config.toml
n_layer = 12
d_model = 384
n_head = 12
n_kv_head = 12
head_dim = 32
d_mlp = 1536
vocab_size = 3125
activation = "squared_relu"
norm = "layernorm"
norm_place = "pre"
norm_eps = 1e-06
positions = "rope"
rope_base = 17800.0
rope_fraction = 0.5
qk_norm = false
attn_scale = 0.177
bias = "none"
tie_embeddings = false
parallel_block = false
init = "uniform"
init_std_qkv = 0.0329
init_std_o = 0.0329
init_std_up = 0.0329
init_std_down = 0.0
optimizer = "muon"
lr = 0.0136
lr_mult_qkv = 0.5
lr_mult_up = 1.32
lr_mult_down = 2.0
beta1 = 0.9
lr_head = 0.00936
grad_clip = 1.0
warmup_steps = 200
schedule = "wsd"
decay_fraction = 0.838
decay_shape = "square"
final_lr_fraction = 0.1
batch_tokens = 262144
seq_len = 1024
doc_mask = true
train_tokens = 1196000000
steps = 4563
dataset = "wikipedia_en"
MLP neurons of a small language model. Each row is named by its layer, matrix (up: input weights; down: output weights) and neuron, and shows model dimensions 80-143. Each number is 200 + 30 x the weight over its row's rms, rounded and kept within 0 to 999.
After each neuron's rows, "fires before" lists the tokens most often just after its 100 highest values on Wikipedia text that the model never trained on; "fires after" lists the tokens most often just before its 100 highest values on Wikipedia text that the model never trained on.

L3.up481,207,245,155,184,231,244,184,218,173,197,253,202,195,238,193,178,167,208,131,259,150,189,153,181,204,205,231,230,214,215,202,237,260,243,169,202,237,190,164,192,188,181,191,155,145,263,201,207,213,200,265,195,219,219,203,215,179,221,215,217,224,207,233,218
L3.down481,189,187,150,185,219,163,197,231,211,188,199,182,169,241,243,207,203,163,160,199,171,205,198,110,181,200,216,179,235,172,206,188,182,226,161,212,221,210,174,147,214,200,201,198,178,232,219,200,232,175,182,186,206,162,181,212,201,256,210,174,189,144,161,240
fires before: "|", " |\n", " ", "–", "|---|---|---|---"
fires after: " ", " |", ".", " |\n", "55", ")"

L7.up1530,171,236,164,190,212,207,157,248,213,191,221,172,192,182,147,157,216,168,151,189,211,196,137,181,229,207,143,212,170,202,220,159,177,174,184,205,162,222,241,236,210,203,161,197,207,182,214,170,243,217,201,197,171,190,181,210,213,228,214,225,209,165,148,138
L7.down1530,193,176,182,199,198,165,192,227,190,213,182,177,216,148,228,210,198,215,244,195,202,220,224,214,193,229,179,163,154,187,184,174,241,254,205,246,187,195,237,212,196,215,173,210,145,190,220,183,210,190,183,238,223,173,195,175,229,147,190,186,177,246,209,156
fires before: " |", "\n"
fires after: " |", " P", "(s", " of"

L2.up9,195,230,236,185,213,199,239,143,247,189,175,194,200,185,218,212,232,153,176,234,157,236,223,158,203,193,175,167,178,218,160,177,181,161,184,217,207,210,234,183,226,221,199,185,164,178,176,156,239,175,201,176,218,200,170,159,228,165,194,212,184,184,173,230
L2.down9,242,146,171,159,224,224,215,178,215,183,184,221,207,179,195,220,160,182,170,201,221,198,266,199,155,252,172,190,215,152,159,196,156,201,203,240,179,173,191,222,255,199,189,193,176,231,130,145,144,178,223,182,258,192,248,185,170,239,179,186,154,139,176,226
fires before: " ", " −", " U"
fires after: " ", " |", " –", "3", "2"

L2.up1411,220,235,164,180,261,210,231,138,161,195,189,103,227,225,216,223,207,234,209,196,184,199,173,222,179,162,239,247,241,223,166,162,203,169,200,205,166,243,198,191,195,234,215,179,186,183,257,136,197,183,141,261,230,156,277,237,247,227,201,147,196,216,193,203
L2.down1411,214,238,180,211,194,170,200,225,221,158,196,226,139,159,222,191,215,215,205,182,193,226,202,194,241,220,253,240,158,213,152,202,122,167,198,183,238,234,184,157,200,214,220,224,137,216,254,216,206,243,220,202,205,180,192,181,189,161,196,151,169,225,212,185
fires before: " |", " |\n", "0", "2", "."
fires after: "–", " ", "-", " –", " +"

L3.up394,142,221,189,202,242,198,154,234,137,194,175,253,188,190,91,212,154,153,191,158,223,215,212,221,240,195,153,180,207,198,182,121,188,216,218,224,128,216,181,212,206,236,182,214,199,191,217,195,166,212,204,163,178,206,221,238,228,221,223,208,194,204,182,227
L3.down394,217,171,173,215,234,209,208,231,165,237,180,133,145,215,171,213,185,177,162,236,177,207,191,170,213,209,228,195,241,202,213,227,170,194,188,152,193,232,233,149,186,218,191,179,193,154,183,212,148,181,173,192,242,227,208,196,204,175,168,246,161,174,164,196
fires before: " |", "1", "6", "."
fires after: " |", " ", "|", " P", " G", " No"

L6.up749,198,211,256,175,171,204,164,202,192,206,219,246,160,175,187,168,151,141,215,188,206,159,188,156,230,134,184,203,169,165,226,200,196,193,231,231,163,133,167,183,173,208,203,197,212,210,163,220,190,166,226,224,228,241,168,247,176,178,187,177,202,221,152,237
L6.down749,132,169,192,244,180,251,143,202,220,182,280,230,195,232,215,166,181,217,163,196,218,199,190,234,187,187,182,172,191,190,225,251,162,194,176,207,225,209,196,216,196,201,271,220,230,200,202,218,256,231,187,138,218,204,194,199,187,234,129,156,193,216,164,181
fires before: " D", " G", " F", " Europe", " K", " International"
fires after: "\n", " |\n", " ", "h", ".\n"

L6.up775,189,204,198,228,234,222,213,155,246,254,182,206,217,180,208,203,183,225,232,211,179,195,191,197,229,216,238,129,224,254,169,150,246,212,176,163,194,184,232,245,192,232,201,275,180,173,227,191,215,172,215,184,252,205,233,176,133,177,218,247,161,128,202,154
L6.down775,148,204,195,241,227,185,202,217,246,170,178,200,241,231,207,194,216,210,147,201,175,197,201,224,186,226,172,192,166,190,219,193,255,149,253,202,147,217,231,239,178,200,172,265,191,191,211,140,174,193,202,152,181,191,149,131,195,190,167,205,202,174,253,197
fires before: "0", "00"
fires after: " ", ",", "0", " (", "10"

L6.up1063,235,203,196,190,150,180,181,194,209,184,154,222,178,254,221,248,198,212,254,200,186,174,209,198,146,205,219,144,142,217,217,167,167,225,149,176,198,195,205,189,217,242,161,239,190,193,228,183,179,181,194,217,187,253,157,234,195,256,166,259,180,170,192,191
L6.down1063,190,210,211,181,246,174,186,232,176,182,150,208,169,224,170,221,217,253,227,237,214,126,221,194,213,194,199,182,170,159,199,147,214,261,218,195,214,216,229,156,145,196,140,155,211,181,229,162,190,197,243,219,229,229,201,207,194,226,209,210,190,209,196,227
fires before: " ", " the"
fires after: " in", "In", " In", "0"

L6.up955,217,161,182,169,160,191,235,196,191,204,217,193,240,206,215,150,182,184,205,201,243,187,194,181,193,204,268,124,187,197,193,169,152,246,239,153,191,156,165,229,224,185,264,229,210,235,204,268,228,176,200,204,217,257,207,215,166,215,154,207,195,188,194,235
L6.down955,185,198,214,233,171,147,196,208,243,281,219,206,172,223,219,174,211,228,230,226,203,192,226,199,170,151,167,186,197,185,233,201,149,202,163,123,218,190,220,221,266,207,195,195,234,225,214,199,160,218,208,188,194,192,204,135,176,259,195,218,172,151,197,258
fires before: "0", "6", " ", "1", "3", "9"
fires after: " |", "0"

L2.up1409,229,183,240,233,215,185,166,187,227,200,225,178,159,204,187,188,211,219,242,157,205,196,186,166,225,246,257,185,190,190,243,192,235,247,202,239,174,236,258,194,180,161,184,234,197,169,193,203,175,185,246,220,218,200,215,171,193,206,256,155,172,148,168,153
L2.down1409,168,190,168,206,242,214,187,233,236,188,232,214,211,118,208,283,191,176,228,157,142,181,223,193,293,234,243,232,190,193,233,193,180,174,199,184,195,200,208,218,185,202,178,139,154,173,168,194,203,230,162,233,169,155,220,206,213,207,196,195,166,239,158,209
fires before: " |", " ", "10", "==\n", "own", "h"
fires after: " |", " votes", "|", " (", " Total"

L3.up680,153,190,236,192,217,182,182,179,225,174,193,201,188,192,209,202,217,184,187,207,218,189,218,214,212,204,195,209,169,149,184,226,188,238,168,224,103,180,209,240,233,179,238,176,208,194,201,177,200,194,218,215,223,210,209,191,282,205,170,208,255,134,177,239
L3.down680,219,183,194,163,207,126,186,220,198,220,164,202,175,202,216,190,213,141,182,228,220,266,213,252,197,197,185,186,201,148,226,199,162,194,175,150,219,247,198,190,200,220,257,248,161,224,178,199,218,211,283,162,193,193,174,228,193,160,209,154,165,185,157,156
fires before: " ", " −", " Sw", " N"
fires after: " ", " |", " at"

L2.up1535,226,197,198,202,139,231,169,197,183,217,238,203,217,233,193,153,181,176,185,265,206,187,174,261,173,185,243,186,232,207,168,235,192,169,205,196,116,211,214,215,213,192,188,180,157,187,239,226,208,218,148,156,191,220,184,181,221,130,236,213,183,179,184,226
L2.down1535,181,172,150,184,224,173,193,206,189,253,189,205,200,245,181,189,209,152,183,255,246,164,229,193,204,167,251,157,227,178,199,186,169,149,205,207,225,178,209,194,225,224,186,170,204,203,168,180,219,193,139,225,258,136,199,181,190,201,198,244,208,155,214,196
fires before: " ", " |", "0", ";"
fires after: "0", " ", " |", "1", "2"

L2.up943,175,186,200,265,272,188,156,210,190,227,244,180,200,187,235,148,215,188,198,196,229,151,213,172,196,212,216,172,172,190,271,223,226,199,151,135,221,191,203,222,167,227,151,224,257,182,200,223,171,199,212,204,196,178,180,229,158,176,239,192,171,203,172,214
L2.down943,222,174,201,208,123,152,175,199,244,205,229,237,182,213,179,149,196,194,157,180,190,122,177,209,204,220,179,225,245,239,216,162,177,270,187,275,260,176,228,220,177,225,181,150,143,237,212,187,221,182,210,202,196,202,221,208,217,207,199,194,171,215,184,204
fires before: " Y", " D", " T", " K", " List", " City"
fires after: "\n", "==\n"

L3.up106,215,231,234,164,257,233,154,203,169,220,244,156,207,224,195,168,201,240,223,160,208,154,229,195,196,218,229,171,179,206,207,262,197,245,221,182,156,179,178,196,171,241,197,162,204,200,224,184,209,216,223,227,183,256,169,244,254,257,214,140,144,179,221,165
L3.down106,208,161,224,230,242,249,150,219,195,182,117,158,227,184,217,189,226,141,185,191,247,210,165,222,166,150,212,172,168,201,180,209,195,153,238,180,154,228,199,200,191,187,181,184,192,229,203,206,202,230,174,252,190,175,208,212,197,239,201,174,203,262,214,136
fires before: "),", ",", ")", " in", "ies"
fires after: "19", "20", " f", "S"

L2.up773,194,219,196,227,186,221,210,199,229,176,237,269,217,202,213,154,160,228,170,168,176,230,209,230,236,220,148,164,225,154,231,162,193,208,205,252,235,168,202,254,191,129,200,210,247,247,212,166,239,250,242,221,206,224,261,209,223,224,215,203,174,207,188,144
L2.down773,227,215,226,206,133,232,265,216,196,217,217,167,221,237,136,164,202,178,215,148,163,225,280,164,196,229,183,210,185,251,233,205,199,207,174,166,239,160,170,222,167,214,220,196,150,183,258,150,258,183,240,212,184,186,184,162,188,218,174,231,193,182,211,217
fires before: " ", " |", " +", "0"
fires after: "0", " |", ";", "1", " in"

L6.up163,179,198,202,244,205,224,244,205,174,217,208,224,193,184,177,150,179,262,250,159,207,168,196,184,159,170,235,216,225,210,175,197,248,190,240,178,205,227,186,133,150,165,209,145,228,209,210,198,206,218,191,127,190,173,240,189,239,221,152,214,224,191,223,186
L6.down163,180,196,213,203,202,192,200,189,158,238,231,228,240,211,205,107,189,184,263,203,163,247,200,173,212,234,194,203,197,203,217,186,185,213,245,184,156,199,155,195,216,205,143,196,146,174,203,210,228,191,223,142,166,220,246,155,220,233,189,191,231,204,244,196
fires before: "0", "1", "b"
fires after: " |", ";", "z", " S"

L7.up480,242,216,223,184,192,147,141,189,170,194,191,178,188,222,192,192,159,172,215,180,207,230,294,234,190,212,166,176,185,194,197,199,197,174,232,278,184,179,196,185,221,160,207,213,186,236,202,181,189,201,160,216,195,175,270,223,139,221,264,173,198,173,187,131
L7.down480,241,186,203,207,238,191,174,159,247,192,207,192,183,193,197,213,190,206,226,160,191,229,177,169,131,227,201,217,221,274,174,183,167,218,220,193,171,211,128,242,172,202,182,201,192,185,214,189,190,192,213,237,178,222,228,224,176,257,202,202,132,215,203,194
fires before: ":", "',", "–", "'"
fires after: " ", "-", "ony"

L7.up1160,220,191,167,211,145,224,203,162,234,171,146,221,219,151,249,161,150,194,269,180,206,169,158,186,168,194,204,168,233,134,230,184,202,230,181,222,222,123,216,232,208,188,211,215,185,222,205,211,212,177,180,192,181,144,226,197,235,222,160,197,251,200,217,177
L7.down1160,224,212,203,141,173,211,143,208,206,259,227,256,245,224,238,187,219,175,203,169,215,169,207,165,176,241,212,185,194,214,175,227,205,200,146,156,191,163,145,183,129,197,235,173,195,237,194,234,173,222,208,180,184,190,208,227,186,195,198,209,210,235,201,198
fires before: "0", "2", "3", "1", "4", "7"
fires after: " |", "6", ";", " north", "1"

L6.up1377,214,163,209,215,195,211,177,235,202,189,245,207,229,183,186,221,138,191,204,261,175,174,155,201,219,202,180,226,226,186,159,175,175,170,245,134,212,195,200,224,196,224,177,280,216,233,192,223,196,201,207,203,185,174,200,241,202,174,177,174,212,208,215,219
L6.down1377,163,219,155,217,168,240,193,213,175,160,170,244,260,172,191,221,237,181,184,196,172,213,159,153,175,219,183,207,201,191,160,172,204,181,173,206,127,200,215,173,174,195,197,178,197,229,226,130,145,191,212,276,194,214,178,182,248,235,162,206,243,225,182,197
fires before: " |", "|", " Party", "ative", "or"
fires after: "|", " |", " Lab", " Conserv", "or", " Liber"

L3.up525,243,203,240,157,201,207,214,191,269,125,264,194,147,239,226,210,184,243,185,220,195,190,127,270,247,188,214,206,184,199,234,194,202,214,222,153,178,222,195,232,174,181,227,172,194,249,172,183,235,198,233,203,195,207,216,209,177,237,193,167,202,202,157,236
L3.down525,202,172,165,237,191,233,242,202,218,147,214,184,221,234,175,195,213,237,170,181,173,150,205,176,217,175,181,207,206,224,210,171,246,231,186,258,205,190,195,212,200,163,199,160,241,186,199,256,169,222,289,225,190,219,242,266,163,259,163,192,211,209,233,251
fires before: "|", "|---|---|---|---|---|---|\n", "|---|---|---|---", "."
fires after: " ", "0", " |\n", "%"

L6.up1258,201,206,146,209,193,165,194,205,174,191,166,225,184,210,156,176,208,131,212,162,189,235,259,221,232,219,195,201,220,265,218,183,159,219,195,167,131,214,158,202,180,220,228,194,230,195,175,237,197,168,165,221,197,209,130,201,194,193,224,186,171,237,148,200
L6.down1258,236,202,137,256,235,177,234,207,244,184,144,260,210,213,171,246,157,184,179,189,191,206,217,191,185,256,185,210,197,247,195,203,275,213,211,203,192,218,229,236,221,222,221,178,217,209,180,178,260,152,173,198,211,194,269,200,156,215,201,208,202,207,156,186
fires before: " |", ").", " \"", "19", "ber", "."
fires after: "|", "19", " M", " N", " P", " |"

L3.up1533,175,277,180,166,138,232,240,213,166,192,162,176,161,198,255,184,251,139,185,174,165,184,210,262,215,183,225,214,123,191,213,231,235,178,203,181,193,276,168,213,214,197,160,181,200,192,240,176,192,183,222,182,173,174,223,199,205,200,229,180,208,159,202,226
L3.down1533,178,211,173,187,219,221,176,178,160,184,216,212,228,186,174,158,152,196,172,195,205,168,248,135,213,167,165,187,201,214,159,215,219,213,186,205,186,209,232,235,173,141,212,205,244,193,183,211,203,199,219,200,154,196,241,206,205,197,173,182,138,179,171,168
fires before: " ", " |"
fires after: " |", " ", " hold", " votes", "out"

L2.up941,219,142,179,193,205,194,213,227,168,203,148,196,186,169,207,204,198,234,213,197,154,147,232,168,235,186,210,201,211,169,235,176,243,216,248,219,205,226,189,157,197,182,223,181,146,267,189,194,229,179,186,207,189,172,238,189,215,176,259,137,218,218,188,200
L2.down941,228,207,208,211,193,203,169,194,166,244,200,244,252,176,149,231,234,222,232,212,175,214,157,223,185,205,157,209,148,175,203,228,175,194,223,184,207,203,145,217,250,169,201,229,205,214,240,198,230,199,184,236,238,216,240,206,248,233,163,181,227,200,212,187
fires before: "0", " ", "1", " |"
fires after: " |", ";", " ", " /"

L7.up28,221,214,188,257,161,189,148,194,229,203,194,218,156,213,176,182,155,180,298,227,200,223,196,152,180,214,216,223,182,183,207,202,186,184,151,205,207,158,173,189,241,220,236,150,171,237,217,219,162,174,189,219,228,211,208,219,202,213,211,177,177,238,222,187
L7.down28,234,266,179,222,253,194,194,169,214,228,234,196,234,190,196,192,232,213,192,238,182,212,266,221,216,166,255,216,131,187,199,217,212,196,185,248,185,197,207,259,211,174,191,219,131,149,202,200,249,237,236,156,231,277,198,147,177,167,197,193,172,163,205,210
fires before: "s", "20", "70", "90", "19", "50"
fires after: " ", "19", "-", " the", "–"

L3.up899,219,197,151,201,221,251,183,258,212,199,171,157,191,234,168,188,216,175,199,204,165,210,216,267,180,236,155,220,234,223,117,154,225,152,182,171,222,227,196,204,223,202,221,224,201,240,248,212,197,192,173,175,167,203,274,225,235,245,219,195,197,180,142,181
L3.down899,153,169,201,200,182,133,238,191,205,245,178,188,246,169,219,206,180,198,170,167,199,214,250,196,200,230,232,192,181,196,224,163,249,260,175,197,210,245,188,246,203,159,144,171,186,170,173,234,223,193,211,248,187,148,185,190,183,210,256,179,202,259,201,188
fires before: ",", " |", "–", "10", ":"
fires after: " ", " |", " June"

L7.up178,258,160,177,192,194,210,211,200,224,168,218,190,302,193,195,155,203,181,228,186,203,161,196,199,280,207,162,178,195,249,132,211,226,197,220,171,185,237,216,214,166,185,161,180,194,228,199,185,179,193,172,214,201,182,158,213,214,148,188,197,196,181,196,201
L7.down178,214,210,132,216,178,231,211,192,203,199,210,180,237,187,186,231,176,166,193,192,193,244,135,161,229,197,210,262,165,170,234,234,146,215,232,198,230,206,232,208,154,156,211,226,186,173,193,186,190,184,228,224,203,173,201,215,195,256,174,183,190,210,236,191
fires before: " |", "19", " |\n", " |\n\n", " well"
fires after: " |", ",", "|", " Turn"

L7.up811,236,148,195,230,195,179,206,232,218,180,194,207,216,174,221,228,178,190,293,272,187,161,173,147,142,176,240,224,225,193,265,158,254,217,143,213,246,187,195,193,222,179,187,214,176,230,212,238,219,202,164,227,214,251,229,255,157,200,156,178,186,169,234,164
L7.down811,195,182,153,206,214,236,174,221,252,221,103,197,212,191,162,221,189,182,183,171,220,208,250,196,191,148,130,145,210,208,197,239,149,198,223,205,187,187,147,180,160,204,175,235,244,199,193,256,159,184,217,187,197,195,149,147,213,242,212,215,192,180,247,186
fires before: " |", "12", ";", "11"
fires after: " ", "–"

L3.up892,191,222,190,229,208,236,224,248,195,164,206,110,196,183,191,225,250,211,199,258,216,242,214,236,201,250,211,197,159,196,190,233,246,161,198,225,211,191,260,228,218,200,179,235,208,248,202,201,165,221,220,210,251,184,196,198,199,203,196,197,226,180,257,244
L3.down892,193,144,158,246,266,240,199,234,204,210,182,221,178,271,233,158,186,214,202,162,251,182,212,216,213,178,206,228,205,159,184,192,162,177,179,178,207,187,160,244,199,149,185,193,196,214,183,209,234,187,235,216,175,222,198,219,214,222,195,231,193,203,198,165
fires before: " ", "|", " |\n", " |\n\n", " |", "20"
fires after: " ", " |", " of", ","

L3.up263,246,193,196,241,217,216,194,224,278,228,196,223,232,200,183,224,213,213,190,193,238,196,210,205,213,212,173,219,178,215,205,182,182,193,180,178,180,225,158,163,170,199,199,213,174,249,175,235,219,212,189,231,178,234,198,224,228,204,117,204,162,178,183,146
L3.down263,193,157,188,218,160,210,190,219,220,187,151,240,217,197,262,207,171,215,200,229,268,206,203,167,231,188,190,141,191,200,198,194,183,228,202,183,225,212,263,218,152,198,218,222,171,232,226,199,227,188,184,229,205,209,202,215,215,162,153,209,221,223,219,172
fires before: " ", " the", " May", " November", " March"
fires after: ".", ".\n\n"

L6.up1290,230,183,128,222,205,188,214,175,179,201,206,175,207,209,238,189,243,149,177,168,262,194,158,197,110,198,198,253,200,162,188,153,183,156,197,214,236,260,137,202,195,135,184,224,275,186,170,172,182,189,193,140,162,220,224,204,208,175,184,229,194,186,200,176
L6.down1290,223,233,190,208,256,185,207,168,152,195,244,164,187,245,232,190,203,235,220,194,170,186,223,194,224,203,176,204,156,194,211,192,173,159,266,203,191,173,215,187,211,204,170,172,178,139,209,227,202,276,213,217,227,215,241,177,154,179,217,212,196,177,219,213
fires before: "%", " |\n", " |", "umb", ";"
fires after: ".", " pro"

L7.up636,164,203,203,222,210,195,175,174,260,202,216,147,213,223,251,179,206,166,192,185,149,191,237,179,211,164,217,167,240,208,154,140,196,181,175,206,183,208,197,230,236,207,166,232,209,230,284,153,203,212,183,246,185,165,217,172,197,185,206,158,239,236,171,216
L7.down636,218,198,159,211,180,260,199,147,250,292,230,215,223,233,251,151,225,182,158,165,241,207,188,223,229,205,214,223,252,224,236,236,198,184,157,206,219,169,209,237,168,173,158,260,165,178,212,193,253,227,163,150,173,215,206,168,139,166,168,204,217,214,228,185
fires before: ",", "–", "5", "0"
fires after: " ", ":", ",", "20", "19"

L6.up13,207,174,164,127,182,221,120,138,187,169,190,210,242,158,184,176,177,231,132,219,185,205,212,238,174,171,269,212,221,164,270,191,200,236,171,201,214,226,190,230,237,204,190,206,173,209,222,221,191,251,178,226,267,167,220,211,178,199,172,186,225,211,150,204
L6.down13,165,205,217,231,205,210,116,174,176,184,202,151,213,193,214,224,195,194,218,180,184,201,263,192,191,195,177,203,236,234,259,241,189,207,224,232,190,230,132,177,216,214,232,191,207,197,228,209,223,185,123,248,248,185,211,198,201,193,235,235,174,209,212,212
fires before: ".", "–", " |", ","
fires after: " ", " −", " the"

L7.up634,199,234,208,173,200,197,191,215,250,237,199,197,163,171,265,190,289,213,252,220,168,215,226,242,227,209,204,172,179,232,216,266,196,200,195,229,214,230,215,238,224,238,208,176,211,242,204,181,169,186,204,191,168,199,218,204,159,193,220,160,203,154,192,230
L7.down634,217,240,141,153,183,189,148,191,194,207,226,154,201,230,201,208,239,225,238,216,250,176,196,227,182,152,243,159,175,224,171,213,196,183,206,181,254,171,215,229,185,197,150,167,209,170,206,206,182,222,202,205,215,201,184,173,187,196,196,207,276,231,173,154
fires before: "0", "-", "00"
fires after: " |", "0", " ", "an", "8"

L2.up1310,278,174,261,179,207,234,191,241,212,175,236,201,215,161,178,190,216,226,182,205,131,197,189,165,230,218,169,195,184,235,235,214,222,185,207,182,228,246,231,221,289,221,189,178,182,232,187,211,207,194,124,190,200,210,186,186,168,163,197,230,177,164,106,218
L2.down1310,204,165,213,176,182,204,141,233,183,236,224,248,218,176,171,179,211,187,145,197,206,196,196,197,203,190,217,207,194,194,226,247,240,205,206,236,175,223,226,200,168,188,172,207,190,136,137,228,174,171,208,223,224,190,231,188,212,208,181,208,145,206,259,172
fires before: " |", " \"", " -", " H", "."
fires after: "2", "3", "4", "7", "6", "5"

L3.up309,263,209,168,194,193,182,162,166,168,237,216,201,206,200,218,190,190,222,209,176,191,238,199,179,187,168,163,179,268,144,161,235,196,221,198,179,176,220,202,247,214,164,219,176,220,166,206,190,194,207,124,169,205,197,107,194,176,175,207,202,249,211,190,206
L3.down309,169,208,209,213,187,207,225,154,208,207,177,138,221,203,192,202,227,219,157,209,183,224,188,215,224,253,196,181,213,241,201,238,211,180,211,235,216,154,176,204,128,174,184,123,145,204,191,165,174,184,187,187,204,252,203,275,166,210,252,220,128,191,253,119
fires before: " |", "0", "1", "–", "u"
fires after: " ", " |"

L2.up377,172,162,208,223,194,140,204,196,190,151,272,195,212,178,199,139,198,181,168,151,190,236,177,142,202,185,167,220,204,192,161,170,242,184,191,200,157,220,206,203,169,200,175,187,138,288,222,211,189,213,248,202,193,249,186,188,217,151,231,250,163,159,156,207
L2.down377,217,184,170,198,180,204,205,215,197,164,218,204,185,206,160,211,208,190,225,216,248,184,175,229,214,204,192,198,202,161,199,199,200,186,225,242,158,174,208,214,194,171,216,185,229,206,180,235,235,201,220,223,197,191,196,214,235,204,190,220,239,243,190,185
fires before: " |", " |\n", "|", "|---|---|---|---|---|---|\n", "|---|---|---|---", "|---|---|---|---|---|\n"
fires after: " |", "%", " %", " N", " Sc", "otes"

L3.up1283,236,202,156,211,189,213,208,201,203,234,196,136,225,188,137,230,193,283,221,222,132,175,188,204,255,217,249,198,190,173,238,242,188,221,234,142,243,211,206,205,196,219,216,216,179,197,152,218,192,231,178,239,197,172,153,179,261,174,207,189,229,168,184,141
L3.down1283,185,124,195,245,177,214,184,222,246,145,183,214,141,186,222,183,262,208,228,168,211,251,215,201,242,245,239,174,228,206,172,173,221,224,201,239,209,200,244,213,159,231,208,143,230,173,210,197,199,182,161,205,188,190,193,194,168,182,213,200,132,211,227,207
fires before: " |"
fires after: "|", " No", "4", "3"

L2.up276,268,206,198,160,174,251,180,202,175,233,188,183,229,178,198,231,152,169,114,207,190,175,228,202,195,202,179,171,203,244,134,175,172,196,114,194,231,203,156,202,206,220,195,192,125,225,190,191,133,226,200,168,214,179,153,195,163,180,186,206,176,217,208,197
L2.down276,181,230,221,266,192,163,201,214,177,144,196,226,241,222,218,214,249,188,205,146,182,163,190,197,210,185,267,198,156,139,233,193,208,227,217,194,194,209,184,187,186,146,178,146,188,221,161,200,244,229,229,226,172,211,198,185,218,176,238,195,210,253,194,191
fires before: " the", " a", " its"
fires after: "ording", " part", " due", "ue", "s", " of"

L7.up861,191,148,176,190,186,207,192,231,153,189,167,235,194,183,142,201,270,177,201,192,172,229,208,265,183,193,204,239,175,251,226,162,263,225,164,210,162,188,225,158,214,224,150,223,180,175,132,224,218,238,207,217,203,172,181,240,184,277,194,251,192,238,186,219
L7.down861,206,182,226,282,209,238,166,158,222,215,189,231,158,235,225,133,239,148,202,200,172,235,172,247,225,188,202,220,199,219,196,206,219,195,177,233,272,182,153,224,187,176,235,243,200,220,199,224,210,200,210,197,128,196,246,177,190,211,208,225,219,198,198,157
fires before: "–", "-", ",", "4", "2", " "
fires after: " ", " a"

L6.up440,219,163,222,165,262,219,137,187,219,236,211,188,207,157,245,288,165,213,235,164,176,168,270,174,167,199,218,205,173,186,251,266,187,139,201,112,223,214,208,177,177,230,167,225,212,209,220,172,249,185,175,177,217,213,224,188,267,215,223,213,163,181,206,197
L6.down440,209,188,220,181,185,212,190,222,230,213,182,209,213,192,178,136,248,249,175,179,126,209,230,201,221,171,249,210,182,186,213,184,180,192,200,207,185,149,240,225,198,186,201,225,224,144,203,200,200,208,229,167,183,228,161,227,193,173,233,176,195,206,212,237
fires before: ",", " he", " the", " was"
fires after: "20", "19", ","